config.yaml
n_layer: 10
d_model: 512
n_head: 8
n_kv_head: 8
head_dim: 64
d_mlp: 1344
vocab_size: 32768
activation: "swiglu"
norm: "rmsnorm"
norm_place: "pre"
norm_eps: 1e-05
positions: "rope"
rope_base: 87700.0
rope_fraction: 1.0
qk_norm: false
attn_scale: 0.125
bias: "none"
tie_embeddings: false
parallel_block: false
init: "uniform"
init_std_qkv: 0.0208
init_std_o: 0.00465
init_std_up: 0.0208
init_std_down: 0.00465
init_out_by_depth: true
optimizer: "muon_variant"
lr: 0.00998
beta1: 0.95
weight_decay: 0.015
lr_head: 0.00638
warmup_steps: 200
schedule: "wsd"
decay_fraction: 1.0
decay_shape: "cos"
final_lr_fraction: 0.0
batch_tokens: 131072
seq_len: 1024
doc_mask: false
train_tokens: 1766000000
steps: 13474
dataset: "wikipedia_en"
MLP neurons of a small language model. Each row is named by its layer, matrix (gate and up: input weights; down: output weights) and neuron, and shows model dimensions 240-495. Each number is 128 + 24 x the weight over its row's rms, rounded and kept within 0 to 255. Numbers have three digits each. A neuron's up and down rows have the sign that makes its largest values positive.
After each neuron's rows, "fires in" lists the words (lower case) most often at its 100 highest values on Wikipedia text that the model never trained on.

L4.gate249:119127127142095152183130147126153098112170123098168109124118068104157125151160104137129140129159115123124120111081134093165142089122117158092119124158141140137134144143131129153121118100116146137133115126158162093110124117137123128143118125148115120170148147154117127140148173129115130125129119081098123162077144107128143166113102099103118155114121140112138143128163134097124179120142151185149164110160108136127143130161087087155142107125158136139154110144133106119123149168096176087115131134145143095131084108126165113158154133147073118164096137145072101119120159149142146144119153114132128126109062105111140155151109125129127147144123122180106123109118088113130093140098139104144105104107105128106095116102102081118164106150154144116097132112134093141131124122175140
L4.up249:143125133104136141135137126117104092131135144126110153101135122122174096113140076143127117159150135143140108171098129137136149096129118174155131128120068102094136115145170127128108138087110133141136150152113151135115131149090105114112136118134114118144131147069116098138168163089151131144137095156117177121135114115100092168101113147120135141121161110119121122150116126163125116138132173139088153167103113156163117128130083121135131093159146155134132120106140137139076103149115152083154159106105141135194110120105102109117105135116134124129145097115123103152156139134099086077107118128098152117156129120099209096099133155126165104124113122122098101121168091103076063117094126144147105176139120110109126125113151120139115120114165126107120123104115147135138110133128097
L4.down249:135142150126119116147138141110112098082152139100139125135204093133081083150104105128135146156125165153138147147081144152150130113129142135163115115097107128132116124124172138123139096089105172112154126178152122130102058102103116112169146081131126165098131080151117142146168127124149127109124117119152125148130138091137107092197130196128108120102138141161094151095122140129146111136121138138149155108135135111152145124106141096116138137153113143134143133113125113154148086134145073129144172122130137122111116133137135109149121136137111169140154178118152110145086136111143150128142120148125110149134105073125105123142129117135107117132097174103149105087132158135063088119133113137146143107132132108103121106150155149099133130103122146112138169099109112085129128095153139
fires in: "is", "also", "a", "has", "was", "on"

L4.gate707:116151130113102085144146152118138112109174133129117106108118122112141113097147090112146158091150160147152136137116098154119157149133136141121128110153125169126147118170144148128112116101141142117151155164138165171143095102100131096165139165126127123092111124123133134112179091118145146125118119130178145119118178129133138138126132131135133126143084119121167131086124111123090136140117107113131089125110121157135101058149135192180129108162109080101153116148131118161120117100163130092134118167123143128180128102166139167133097117173108128148112090179093130143141152163125086143107076117146148122165094124113114142150146095168118159085130141132123152119096142100136127111124097163185165135107139078152112113139113133107137114090170151122178168122116120122104157115146123
L4.up707:180116120156181151122141152172124144178119089144132123142130155131121122155098130123128126154140097130133146125157136117108146126155085088135120118101155144127159099142105169103131127120176130123130130098107136088154146122124119155147121118103107095121156118103101143115147118097150152084100120110094110118159120113131098102142146119159132153142152134119125076148128153111141116150141155122185159129139116123125143139095097138139141121107084139153136138140107106081093144152109135146120109136094088091117100098149168137140131145074119111113139108116136135102101149129092119077117101112130097127121171119131126155091097125118136118146133125103092101100159121149130161134126138150154145115112131123154136096116121112110134163120094153143105155126112149129111132140147072
L4.down707:159131116122111099154116111135118121175115140137122107124112130117139129130109129142149166151159114111147160128149148101132159119150071112098101114110168181119178112161139150119122098083114136131147122106092175079117115114153072076116126110120090139135186103119102131149154113192098127098102077130139130119139136106110080109128068173098127140127134124151105159141123131101127155170123103141127119126126118114106130181101133135125141143159135133164127165088109151117118149134095124151111135112156192098102092133169126118150155146116103142124125114136128137124136154129116145142120112113160099114134112129101158144113163167073140190125142125109127142112172083119169118131166123131145144073161139132108148108098149119087129119139096116134119104151127157084134146148119093
fires in: "was", "are", "is", "be", "were"

L7.gate504:143163126166131109111164092109177139169134106091160144156140135105114118145138119154097129150127129143117122143181127136136098139108156117103194115140103120133098142137142077104120102116134124175139089139134147106137128135125150123121129161130137104151191122144144113149145107128135170137105086127144151119115127144137129128082159148129102161123133144099133143098136154181107140134159127114114170142125135171131158131110104170130102156125132117153170153120213132135131092160105153096157147072133155153077107112135154116164104069155122114130170136107136087113158143136134161105120143115180121099146125114118155133144115142125086109141122137101132130090130121154095108087103108115118134092126127106094142150135120149096155125143159132144133119144115094130137126169131171
L7.up504:162144121155131132148118135099132130142113119142165111155131108099123166152122071109111119115128136103124147130170080125096124144172166084121127112125121145145078232145131091142123147139137143136143155107173119072131163081132149153087104113106150131108158144150133142136111123170162114104158093122137143157097119125118123117157115128136159111118112131099113148102149095149109111155110110129089168130124118134145144122142115112141126163150115139152122137118100128166134101115141145084129118129093128125084095164163131143135142100127103124141139080136108145158142121139146122112144081125128148118108134116156174117086105154137137130184111136116135141143141119134115151094120154134087124117130136111151135133091123140117141145082134105172145086142131107113160140127106146
L7.down504:164116135116105157127128107170169111122136117117117137154095134140140112159128176125145082147144178120147154149122138136131112105158115081145157111118135099144087149124146128105148120100147104127133128101162156098130093102123118124132132090110139120092191112146116123140087138113131138155129140116172119135102166111134142095181075125093123107130113111132138109104134093075118118123141131157126135091145130150131150104126165136101113156104139117100133062137170141119151099110131202157117111138148085090109137109105127098093127128177145150143131114086073104127073156102194134134148126111096176151161133105163127087126130139146169125102147131141119110114109133109124141151111146104182143166121127117156113158123151164157133146120164123100127095153098164158143134110136107
fires in: "as", "became", "appointed", "to", "took"

L4.gate841:075153115141099130146141105099150093150123146100146110125146117131104095124125092121144118132200136146174178144108112138148138138140100156097128087121112133138140127156133128078127126117086154112150146134120121124089128116140124109158128147129124161132165129126101101118153162098117148115110119127139102135159122120133141157139114162156065163069092148147159104134124120102102163099089136133140164124157131063121119123138118120133119108125139161104112121114118146112160070179112100157126130119114135125135154117118113142103096160070114142109158099145112133130126126134145113107110146161116156159108112128103121142104116104119110153121108117160100108133134120127142102096091127110143108126112110110127145094086106138120178128198134160130118130139131143133151154150146136
L4.up841:124091127126074167165138090104139146128130115142168118110157125111116152132146131151108139128180133128075109124132136131147133134139108115143127124105135136120152151119106092132128103103121124114142141126176120114147159121143090149162084097129144099190135131132106136145117116141125168130127148122119116148079152142143116163135130144064108124111103137164138125121128130136078131103118140134146136110100124108113121147126122165122096124043131160099122117106153142178158130122093128118162116151107127113098122094130164166127093149092081142088182162108135114094118131141096127145096129153131115127130128122144111121176128099123124179124141125128179132162094146132129105145148134085110129108095127093113147114153130105153148107173056141119128117134134130139151127098133174
L4.down841:119144127135097147098153133119134105150161137140124164121153108109104111099101112090138160133137103115106177139090135147165126119120109159106128132107117103109145139122130127070119171104114105121174112166147096135097118099146140129170172175161110171101123121112109113158172158090119102121124111096171107145125091110157126095150115152157136136103109174143186102118134151123130142121120138105117118122111148145172090142072131099144153133109152154130153087131106134141117122126139138143103122120106134145146148135148099137124149134160096136167147119121101120122139140088173107148128129124132167148176111094105109137142118113134129142104107113124104170163136136122133125096116124100135126098134121087121130111147143136075170125143147165157148137102107157136122123093160146
fires in: "has", "is", "are", "have", "continues"

L4.gate728:084122113094101131145115174127142085128143123108131135155165096137153124127119155165130120145167117132128125102131130158136111130154095128134150145105122115150128158120137151136174095084140148133158188125138143171115137125128138121139136134164112139116150138126149143165129126132107142163154181133149128165119179114144156164131149094121153137108124120149105138096161116099166133126119153120129113125087102123135120120158178155075162088101147103116110100072110130150144060152138147118153145135145155108116127110142131108117130080143085102122163155159147118118151135094109107137077134132140145102153094125085095156100123121109112145153149134135108161158150150151140158117113127144131144096133123130126155122067141151098122110135157153178113148121109133125124157135138119
L4.up728:091117123102143096148086120148122122142167115106137090136139134140119098115118133169163114117143159115122176139141155097161153092096139130129124128135093141077149120127115130160151106144145084128163111152135128132119150102146119075111178159126129149140135099145131121107141135133080133120084119149121164099095120101121142127127135110109152131085136131150143114140130123117151131131132135104157148116159129102132156155124080121139149112126162113131116109152184109121105112191127184136117104141103132110116146160092105098116142162106132113081120130115127106138110139143091107168079129160125147124123124097103152149108167139117113122122113165165073108137122149124105138118115122086156150132158106111113144095164135134115118111114086103137140148152158153130144121150119105
L4.down728:148156101128119148119147095121131120124131123152145116107105114130104102098135144149117134098118148134180140153101124098150130121100162162102120129107085112136185105145105125110111143122105114139164084142155111141095159129108076146156114119086177113133162143157135101138129139132119132099186144118091112133110109142083115102168122176105153145177125155116149163133098127106126138102089127162086132084141146095114178131101144120156108167133137160177151153134088125104172131124117153128164129123132114137112088166150120158109192124132144122138093114117119102133134159121156160135154142119075104131063105160162147106129098128142118137141114111125130113102118133128109154160119158107141141129140163098150140119096113173100192137133128142135101167102139110129138126144150133
fires in: "has", "is", "also", "he", "have", "are"

L3.gate378:106146149132125102131104095184144108124138152120119149119143162114123129175111132134145128114159129182127111158129103153144162145145122137138130129101146122129130137114094092160130122138110117098116163168127135117117132128139140132142136076117119113104131135131159134185079141065154102137139144084145131119174080106140079146109137127165079125111111162173119151136116122176110088140123116120114094168124104137132131159108133134122145132114119170123153150097147177097084134129163101113106163136135123108140088120159111132067108108092138169111118101093160117173132150124099122145117129143113086147127160156146128083185119126089146097136102163141145118174142112159095086140141103140098179143113172162115130137088112126122128142122091133119127092119099124123133078131181139
L3.up378:099083131142130132139125126133154136160153134155089097154130159158145137121110138108136124134133098131132088100136112103169108106131142105103121139141133101155116161141101128113149064124152114159118082136142135162110114133156099163165118147143127108087108138115154139124099108140146125150135122141137130114134137115157124169090119145146174081160164155173143113150107140105184156132089118096125168113121121134136135149135157116136090142156145123116122124116160102064100131151170144114151182111102147158084118102130143096138126111141121134092110124140127150143097099098160117125128136123142165110100126114147134108160088140158131127145093148128169133100076131092094126170099150093152123134115114113117117148083140147099146137127119099133110103160140115155160126118123122
L3.down378:131108109152099137095130131095117075112124113152139114131125125158150124154128102109108134131100130120132122154116112141142128094098135129133152120150159184137113134137159098074163095139108127109126154138097149158117146099088149108130129159157163159101074150128123151110150084115088134185151109156124160101172107122151116165090122078127142123123123110120144163098102111134133130149094166135099161123129102155154141132151119156151113158090085098119153103167153151122133091163110101098092126172116135137122107132138109074132111151160134141126135083137117109124157117166118126131132123112089108125141104126152140120144113110119153115153152112176102116087115154190110125107113131148155152140129137130138152115141117137113119131134121099104141137125114167205144161126167111
fires in: "the"

L3.gate643:118132127086162110123140143122122130110159133158138150095119112157106180127143105115136131138125154130150082138124118181158165128195086134156135111136121139124078160096125111121084104129172137105132169078130145106125120111127105101129095115132160125106131108131098112118145129126130152171175084106163153056114119117159189093103112099125122128173131133132104111103138085118153170123103148090100109176108131136121129123124076058119110128146142123108139147130088097150151141144130120139110121106142099138100114111113180108105113160116137165167124087129120112116163111133140151137161180134121130111124142098135075112128124161116108155135158118125129097116129119167089120158105151111155106140138148156107130112098150129130112109130109118139128112084094098134104139159147144
L3.up643:082104133129100131113130127139142121073125155172142153062118166148151141141134105090151112172132105153151133130084131117138153135148117123150102131086099169126112094107102108144110143148149076110163107081125108148139142108108127114110123071087194132163153134101135158137161123119123151121139072115140152086137113074088132128155135119128107115176118112136086118090156123148112143133111118109121111125135107098132116124105114143077118163145142109085136138133173131126093095150116140112160140145115113143125143127131165155082165145128128167152159119134132105135157128111110120111170177166116157083137129133142102132123138108132132117135107149133133060094141137125068134149172137147103103168087125161172174116112068138140115154152090161115114106147095126130102176162184084
L3.down643:063146153133104139160137110109099099100137100144152121136105160139116120141131159132124132147142146109159111124141108140128136103098096114165119115099149114097171115128122108118148110097141150173134147153122119115123106118133130123171094120115159127146103167109124122118096097127167105091167121186114174121143111157111111089147150126146131146090167164128092116104127143151137191110105138111128156131144094132113112102137086142148155120134077142101130154109101139141153135148118175122094065151143093106141123158118101124135106153136119104092077131142141145114126113094093099168154069133157133130132177145131132129095154139159115087116153107060147122120143137142098130161129118159131131121098090111135133135121118131173082106181128125163094131124130144067151116100148100
fires in: "du", "de", "of", "l", "d", "villeurbanne"

L7.gate398:143151159157128114120118144107175128151135127124160112126118119134110137112135090115087117129168111131159107166111108082124131167110142111121119129165148140139106140114149108113138120129149135128124095137094147109179112133121180147129129151131131092144135111110126083138092112139119117101124124119149165131114134192124105158104102167180136169122156123085147119131128069114103119140140120139094148117145130116119102116105093112083140138113137127122108109119145103175155080087146139096136133147115131121161143133167132118131085151127130125130112121073114111154115126122142145090144146163118083119140116133153114163076077131127111133122146093125120148149148130094115154076151140155122156125139122154098157124111108121117121133151182122146099124153130078113083103077145144
L7.up398:165120137148099109092125120137095096131108182117119165171124132135153109129127116105140176109139110155123139137128137124152128129112118101119127103175131108143167163121098121107137140117160121152128117137143178120127176161123138123142123116140147107169161116138154131099178156146107114115152089101100150109098157159118138097133123120148108177131137121154157117123124086110094117103168118134134147138173140067118134114065183112134127141128143107144095087179112102142127114122104117095127150118104177087122158157137126144142123095175136095151139165108126131101127139127116166119172093129120124118089165148129113099117127111161128073103139096121128121174129123122151092118154139135120135131077117147116133160123136146156095132110124141123134074168168163144143134127105084
L7.down398:100109151099127120140130163198148128178125121109115159122126124146168139125136150111088142145112146118139126127141132138118172103111148126133113131132128125145159097146111105117146137107135122108088155131141145092147118164125155175128081183111178134115117126100067106125145130133130129130111159096125164148114130117158136091124158135116107127100090128107118173178112129095126148141169125087206123120123121106155137175112104143117124160137099132179128121139116165144150131125129124170138127132132142122164138130114129132131156110146127130135143125151105147130156148120124126112177159150202136150123123095153121138131104111121127124102120110098139166121086147101115119152146180154144143143082135120123164108149127130181094123121116123132114168102146104036107106176144094
fires in: "as", "named", "became", "appointed", "of", "chief"

L3.gate427:107092153153128122171122098102128116152155139080145121154189082157162097157095143053137155100106157159144200158098132133138129127108139145124107134125137122127091085132118118121163149142131113124148130108131141199117130120134113160135103107077114130097082124099158100103085076154105101134128105113118156083129127117073117146164183125087081115181093093149116104160124158125135137117145145146144174085113115128105143141119123082130174130125173135107164179143100104104145071095156114098139112124128145135121127122097116081131112087152138151122174131104126132112167111145112124149139138147095141125155130158126173132140131123111139119122110118124076096134169093146116129117142140157091104162109153142140141185134094104134104183138141122144102169126120109152123113181130106
L3.up427:086108136123129145104140158134112131120158133081112120164131102109171099156150123148113156131114140155141160140123102130084088122162146097121120140110140155136125125102125093147095105138130147154090137146151141141157139145108117131124130110120118123131120075126190105116138121121151097124170165130133099094164166159137128145131138100127136086133140122125129108144156133129107105151124139125090184097109116156101175130112103128111142133122118108130157169150082105103176126150136098123112131117133152148130117150155117128148114127126126106172145125096134178099130143117175103139151132136093140106132108168157156128181095157146132123122128092130079084138112093144104131138156100106123154128125088135144095166114160184115128140167134087148126107162122134135135073143120115
L3.down427:161113120109155164151102128102121120138154145112142102172115122141132150150103147108150117114128157103128122148099102179129118126119130115152160135134136167167125083090117112133129122124182145117161137130123140147118137120090146103103141121122107110096108152126161147155110135134098152099152138126169154164152148169096123136123158146142135133133108116130128159157113111136147132114113156145125155090108127110073164114148157110104113132145159102155075143153150104125152115131129144178093124167154141151090127116130119139108133102090112130097157114134117144132125095174098098148145090091123127121112139172154138103107133131131121108127130145154061134174113055137105142106178098164197119134122108112133099153075115132153117143127129133131125091132126148158138104112140152
fires in: "of", "ofakim", "all"

L7.gate512:147116145083151097117164109114132169180125116103116118133133109108122129099129133120111140154119138108161121128148098127157129134086162127163136139122145125163158094131135131136127128145129118134095122142137163129160108162137187151112085142127089130057114110140105123115130131127116117165109137103103132119123123116101105137152147148144091110127148137102103142161135172097125146127104145195142193153108080138136120145115119159090143155157132157148106150095087159097142092113139129097129106139145154118066181126131144131123101156154071156132123101080148125131121126119171123116178136125175104106163133107184119176123135115182106168112129110130130110124151113118107147172111104091095137089095129101099093131135126086125175099094149108140073122163105092128155084177131129
L7.up512:123124090099117087152159150069136135111152140126149181168122155108140123121135109114158094140115131144118139071136134157119190098129074164144173126136162117100121133188165109156162127149120119123113101193110094161109146134132116158137123122128151090134094113148157137106134086165137127057136116110123140145134138107136131156162134124153126121103120135173143133142126105162102096131153153106168098154156121148110166123153115148119147149127104095095114117166156130157154109119126128160105135157121183142177125154144110122150088149124090103151144156175118157167108142146126120086130129116104107135137144135137086143124134124163127082099171092099102169145150096138113077121100153174126106127137159125116115125111138118110107101130139141113104102101131138111120189120123122
L7.down512:087105130154107095106097136120184118088126109120117099126161119117148119175140111124137122124107158122131148144103152157141147123112125143128139152121093138134150116109110095136134127112151148109149151110113146093123159143126145153146162134149149125123128105099124128154131154113110118122121115136109147155097123104141109130092113108165113137113130147132106149111133154117161142118142142154125122099092129131131106103153109099163096149153155117131151150182117130125156125139134136164105114096155157071132116132127147131161068107156142116128120145120105167118124128128150098154107138131130120116163149129123129159087149118157138184130103129129131085105168150146118130085128125044116156077097135124135151139091166106144123129174188153127141138108159154140108154111164178
fires in: "was", "is", "made", "became", "be", "as"

L3.gate1005:070163130157152146129106184129114157161094140120118164138121099143129101133139158090131102182139118135194162136094124130085144149133134143131107089107148153127135104120136123102097161121126125138143133119139161120142097110117097106110108136122133120145122131106158134121154108148109134141136137097124099145156159138105123162130126084125141112099174153080113108122119118150172115098126122108129108115122078128102076104121134119142121118123141152135148134141131114164143087128149098093085107123098080113101140185127109119104159127120136096120127122138116139135112124111146114158108139128061143141167120123097162133154095098110109123146115131166099107144187133163164081109111127162124144113130130141116223130091111145161155138149112133117104129147111139134097117125138141
L3.up1005:134143133139119125160124125137177117111125133097117137129117144146092153127079089135133116094166102098145115142125141158092099116138111132094158125133129125127132064139144157125138132119157120099140101121124126109154154177198135121145089126118115164154100113153078144190145111158149147126095131137142057120124130107144138138101107128143145116107119111067121109119143140102179141119138111101108094107139134113111151126153124145136139100125097153188115087137144088127144136149118135190110130150110080142112113105141121104116147077172100092133132104111158111117128165100093102161107180132172087102106094148132130112107185165158140145093127138120131132115148162153109163127096144133119172139114110140141127135173133091124129108134113078114142096114119119120075142146144104
L3.down1005:102116114125118140135131132105183092129176145151073118126145129131124144102129089125168143131127092126136128145114118126148164109152128140140125128095093155085124145100111145122124109115144117131142130123131096096134146151154121176132161146134142161128104152181126143185130117130170162170176168149112085137166122122119103174099134129155160164170110148092135127128168113178115132109070098095147125126126134096120128189122124111135119132159108131149148102116099106143104174115130120102148135088166158132140102085128102092117148179154167140111120123081118116152131136132127106108115172147161089096116137087154136096125142102154172116122136109079151104089116106100141106171119126117115155105163153124137108129121143123097152132077147144157093156125119120055137123098125102
fires in: "that", "of", "who", "where", "which"

L7.gate1095:134146124126155125122150129129174118144129121133113147114117175082141161168152161080106145108174121129078142098140157113125120168153139119146116184117161160124132129133145109156130127098134152144129087134104152158117062148155098139121082111155121112151129112141146169109100131100153131129185133100129127113152143151142146107160105137110147103144118139115153107113136146061129150146136174105109140167074117108133144137163136161140141098135143090144116093156152132117123151068115165179112121130144172082119138183140124118121119084119137098163108116166171133159145114159117145111126112105118123155151135136166168141090127125188118119136147160118132120094105169145082124150111151112128091134122154127130129095116084088115128090146114134101098158120110149098111144162121130
L7.up1095:117150113132122142063116080114131121135141127134125148151125145104122125123117138095134094105142115105104127128117146094097160155091133133145157119114100154094177124121137133143185157112105069154141125129097123156131156110118124115140149130157132157146084127107145118119117089104130154102100142128129144119152115111116108120133128116122137069111113121166109120140121079141145105156101113149147136135164110122060168139099118117133145129125125145189101170130092145134094142106115136117132140138165139114096124158138168168129136137131146098114105088144146065104152115146086160111143151148145177134117106135127151177122140123098136136124126067165137151131096114150097133121096133187133155131095124114113127119088162125121104128110128091125127117140105137127119145130121088
L7.down1095:101144106147169109130109114034129080128151123145118123140126114117125063100125139126161149083144130169141145109119145128149165115149080176101116167140137152145109126104119118131148118135115145094160159145169112150156133121136132143116089119142142120112103147154119161159083137140115132126111125112094156177117143131123117161158107122163136138179119108116136151091142105137106129148162177141114073126090141162093126111149137099145132098130128090130122138164147105097133086133125154101128122114097112084126104115113130135100121147138144097130117162121133150095130139115143106170126144145092148139120106127128112124103127149092128086103148124088151119092154159111132131112141189108103116130094091118157134108160163155125075113105084170126128142114108113116134069137126090
fires in: "is", "be", "are", "only", "of"

L3.gate190:086094116160173173153129136142106120134111111114153141116052109137131147139100187134160137116150117130137145146115107156105144151148098098122110131134142160134132122119149100111161140131104101160127114146142097136146101148132146181162129076096161124154120090142124169069105106145153133108138156182136088109157108100156115135121132117121096162121115117117118136099153138156166110106123142132098099126148122114101172121102138082099107127152159161103103135155145142129176122129172096129121128137122150114155124120108118130110162144098162105145139116096125131151139118129194123115154154175158165090146099126127185134152167116156128140110063145128120103152144113137151087124130115156124108147151126139105145160138133171139145160115139156136123173178125135126085114124122143
L3.up190:117149151156173153101149100102195173103114120118151142133158118139150133137129132136097152082106109143184156191125145148140093134115148161139142154136133141131105138130169090173208083140161129148146133130106144130164087147144097132132143133184119143142177124099171115112150111147076078123146139117119120105137184131146101121157138090164148106122114120122104128123113182117156120172103155169136114107091161180135099140126144107110114135114167125118131101115101100126152112158057107114128140113111123089118134130156109137132126144136102080109164101183127135091169110077089130106088123127134116105139144105133144148109123172138131105117157115096091115120123126089123130113111128137160135115090136108129123082146135133186154134142135110148110124106124106127138118125118095
L3.down190:106112121136174133120125129103130109174136112137126104140130161126146097156150102144136140114113150139085170114117126109130144146123152131104149139095117162124125126164143130104151103123125108082169127137093144121115169154081092117177171099135160124101136120139197100118134130136138133118130101115124130159135134142122150151116133121092132126161084100113155144111105107108157106185126163154115069149055109148134147154119144134120126111120091076141137127126130150124085129078105135113123143122134131110089133098123118115121134089139093111135099137129096151129123120115106142121149175142104136159128113132109145144151130094123118138115116084125120123127130148122108114086162161134158110102155177082118131132118163133167096084128159154108101135129142155145148131137089130
fires in: "of"

L3.gate560:132129147186120127119146152103171145141152135126144102141157127131159146166148152160137121137123137136136078157141113110151131152141160146106119128125128174123123121133139130154161159160126115136123128113113146166118124134151157151160125057138122137122092120150139149140134142102135102155114139147098139113106116121142102110107105107119133155117138137094163081100112148108106103085155108123132099149108120140128129085143142184149102163140118090102094122138092116142094138142153138123076159139158121097148121170149127117123156126183075151143134123154117125104112132131146122113112132163191118079150115121137126130142119109139145161065145128167126142142103135158142113152161117086152108120094143131140125117124098056116126138141180135135122157125118065123110136144155146
L3.up560:148138090147071135088106116181127108151114093094146097145160126118133156143125149105137119142181165148110102117115135113107104130150153119111110116101168166156131131123161088146146150122144145133141126103125157131074155156121122136101137121131114152132146127131105101145141153104091127144121142190119119150151079112097132149130130120129159116131092136143157117128137151108156087130134145108133123181131114096148103154104111098142094136161074137135127139110136086105119140096131143120084147159113104104137124146117160149137133171159118134121141114118124147098098108143161112083161112139169110099157146152147120161098144113156157149110143063167095141139120210147133134134096142128132148141116118180156159155110134125117119120114124168169075132114092102122117123157135121
L3.down560:115114097159097148131082125125127130124110108102135163144131149170105158134145124139183131165116109131109130111147145144091165097159159130110111160166118153110106148145114074139142124124100126101134092128145132147133129134109147121095125130142092122116135153157131126107117103169157131133130135149162144152135106130131154136118153121088172132159108121111171132105142172106177141136074126150131121134112119106108090163123172131128178126148122120110105117116092126124083125101175133136068159133109137119158126066117147143118134142121168135141139097122130074121127119122150135110145156159119174136136150135100119156122142155149082115161148093097115137125109130157110097166113146116172104146153134150191118107096184133110122096089153153116126109130125126060096130137144192
fires in: "to", "of", "by", "the", "for", "about"

L4.gate349:103147108158134134122072126137118154104157115153133094100120117108091124145140134152178109190094128128162116122145133104081130135120169142132128138176121125127101167122111092131118134137114091122135096123154116151119071120168153137168123113069184115138142102133157119121130130105124121135138159126100128107137163139143097120111170097131134149097106137157078119091166094137183095102150104093093115123104082129154119129129139165180150140120150153118102167127100146141055139147108128134153137096118122127141144102159129144108101112150126117103128145116097109151103095123091131159104134174126125090119100139172094095189100103126116147144093142136154119163121125161150138136147170138171106135116108122076165116102148159097124073141175161140106160180101085131135142112165134
L4.up349:141132113099143155164113061152156114155102181093143135136096119097089151177112154166115119127135142166157131147103064135096151136128145152117152124117090158136133099111139074139148204110125148135191113112154122140110104166140092132153127079100161111162150113143129101144140128096112153131146139159148154163106137109116119165115146117119138075137141128146115147120137134099108110111113148118134114158121120159134113118135099153130124136116123125106135132071183119107119129158163158127098151111095110109101123165114134137108118127131105136136124144122147152081113145087129128129110138137107079147129126134139118074123122100106157109162126093148166101154143125118167118122084122086110105163136147148125098115109136103155102117124112101107109127143117138123105161081128125
L4.down349:184119134119107100152151128101139142142134122092128117122144100103109118103105110084108095084103134132183151119168111117107166177132112098156166082125146127147086126085152137170137110155169189158116117126159148113128129098135127117169079123140122123132125107158139156128130128128155117097148124093163118141161111130140132132084193152136144119114147138150154111139114124165154124142113116120109155134114157127133113149146133140163145132121087142148153130153142123136155139100112111099155114115114134111108154118122145139080125153131149107147135112138096116126138134125208130064096136129166121140137098118112108097126139088144106157115142140087134093159137131085162090133167128127173147125115160157149154135100116177124154119152145164141146152143124111139143085070106117
fires in: "of", "in", "to", "about", "at", "for"

L4.gate94:096151175095152148102141145156123097139134106128132107147128103092116131151150117126148112135164120071162168122102143118096075179152086097140169136135101099154123130111107106123130127123101149109118097181155117115127152095145092128090136173101121134166174154126131141152113140121154116161149127134098098150133116133161155115150118124127150146123117127134107048138125118167058164089138157116147128118149109134124111130094109164132102129124117140142146102102150157117098111102107155132160123125099145084117164144161110136128162130121084170133097153115142110112098105178126134171149103122128098086152154107129135081141110095127110147115137106149126120105124128134103153171140128096171116107168181154137156139096147119157131139132113172112181140075114118159162129099156130
L4.up94:073113122108121129131135092153124114133145133139138147114106167144144156156161100110091095126118138132077124103089111112124104142144122140110183106167110142148114121082083155125118152152129134157128118129168133139111108156150141154144135114178144109133159153117152115162172124098130151117152114176159056108132062147092116110111108109130131171123134116156154081124169132143116133137125111107114116139177113139128135125142116178119167133139100073145150109138138140141097139141094131152121143097140131128130152167132078165151136139128097127091121122110132127153095148128111105109162144083092146131109116126129157130141084126150169146120069141169139141118137159084091126163107105137175124112157111083100118143095120136077134142109178103151093161115136065129132129058176108
L4.down94:136141136141119147133128149149130131084125110113132163116107113129150100133165118109110130118151108138127137122129142145101132108154107109119118111147105148160113066108133143111106092106141157121098076142119124131113105130144115129138122134126111168124161172142103108124133113150119107116154137109152107124099122122090125129059142113136171174133150108100140123083121111102109163128113163086148132105128107137168137142171097156129136132179106125111131112146138116137086094156132144096162091116129150146125150136164140143133141158195130128156102135128099087133156115134132151111145119115131170134144133089144119083155105138155143195092145141116119136117140143139133130127108104131131141124179164125130155146114104063124135126120116173153125198134093140116155167134133151
fires in: "the", "s"

L3.gate552:144121107126106129105106175103143141104150181123100108089161127135157089130147116086109105117079103126116124100130134157153119094128117120142110075173142102135104117110150128091130118131144064132131097162126160085154105110136144121128108140112103108087175132103122131112126158099116104099161146140132144089121116132075113160072151128104127117138128148097167111090150163134145125167107120146075162137115154083131119112154098143111087081112127155130161120157141105095120088098123116148126133115072159103153149105129106127167101146181127141126100153107133119153127095156099153095130099123135134149161096153120092129091116124152122111163149108130118134073178098149138129118094110133139140088103092109132118132118133119114078138133143142151123113168152110118107097095151122
L3.up552:091101129120113124136165141108131175153149093119099148124130171117105167154150113088124110113155128152157163118125103130154134107123077139196126163164137113147159108147105141104123156131104106131136141106094148117095140117164131163099144097154124190124138106126132143156132099120140138136147117152159145105127091107130120163123116091128119180115120120102128121124118178142149115113168136105119105151102141132135118130112089154159118120144137169108123108138149124135088117149169104112134121133119139133128130087181111144093159116178116138105166153132084102106167122120175122104089133160155120137156124115137129087117153109132096136146106123108078137152107150133163145130127149126172159153142159144162142135097129083108142103171097132123108127128144093127132143104116111
L3.down552:170127136134111088115132116156098106142087121130117169130102107137092142141083140107110101144148118099120148104114152151084141131152158126119131118150162116152157136104123045136114112141094164099115150145156112157156140116112113142118114137140178136146082168137099128136122123157116085152163100124104121128160155171146173117100133119158117126137089111096129108124105149106109164132099118084162097115066136104127102113158122149097097131130140123130087128120128128153139152117143158132128142155167133147205131115169156130113150143092128128115127122161139120087117097123115162161136122137144129119143128118142105169112123115129113131151158150134130106118121124103097098110113147148123106162153161148118122116117137125145141137116100139147135094128139149099158147165107046
fires in: "of", "to", "as", "others", "all"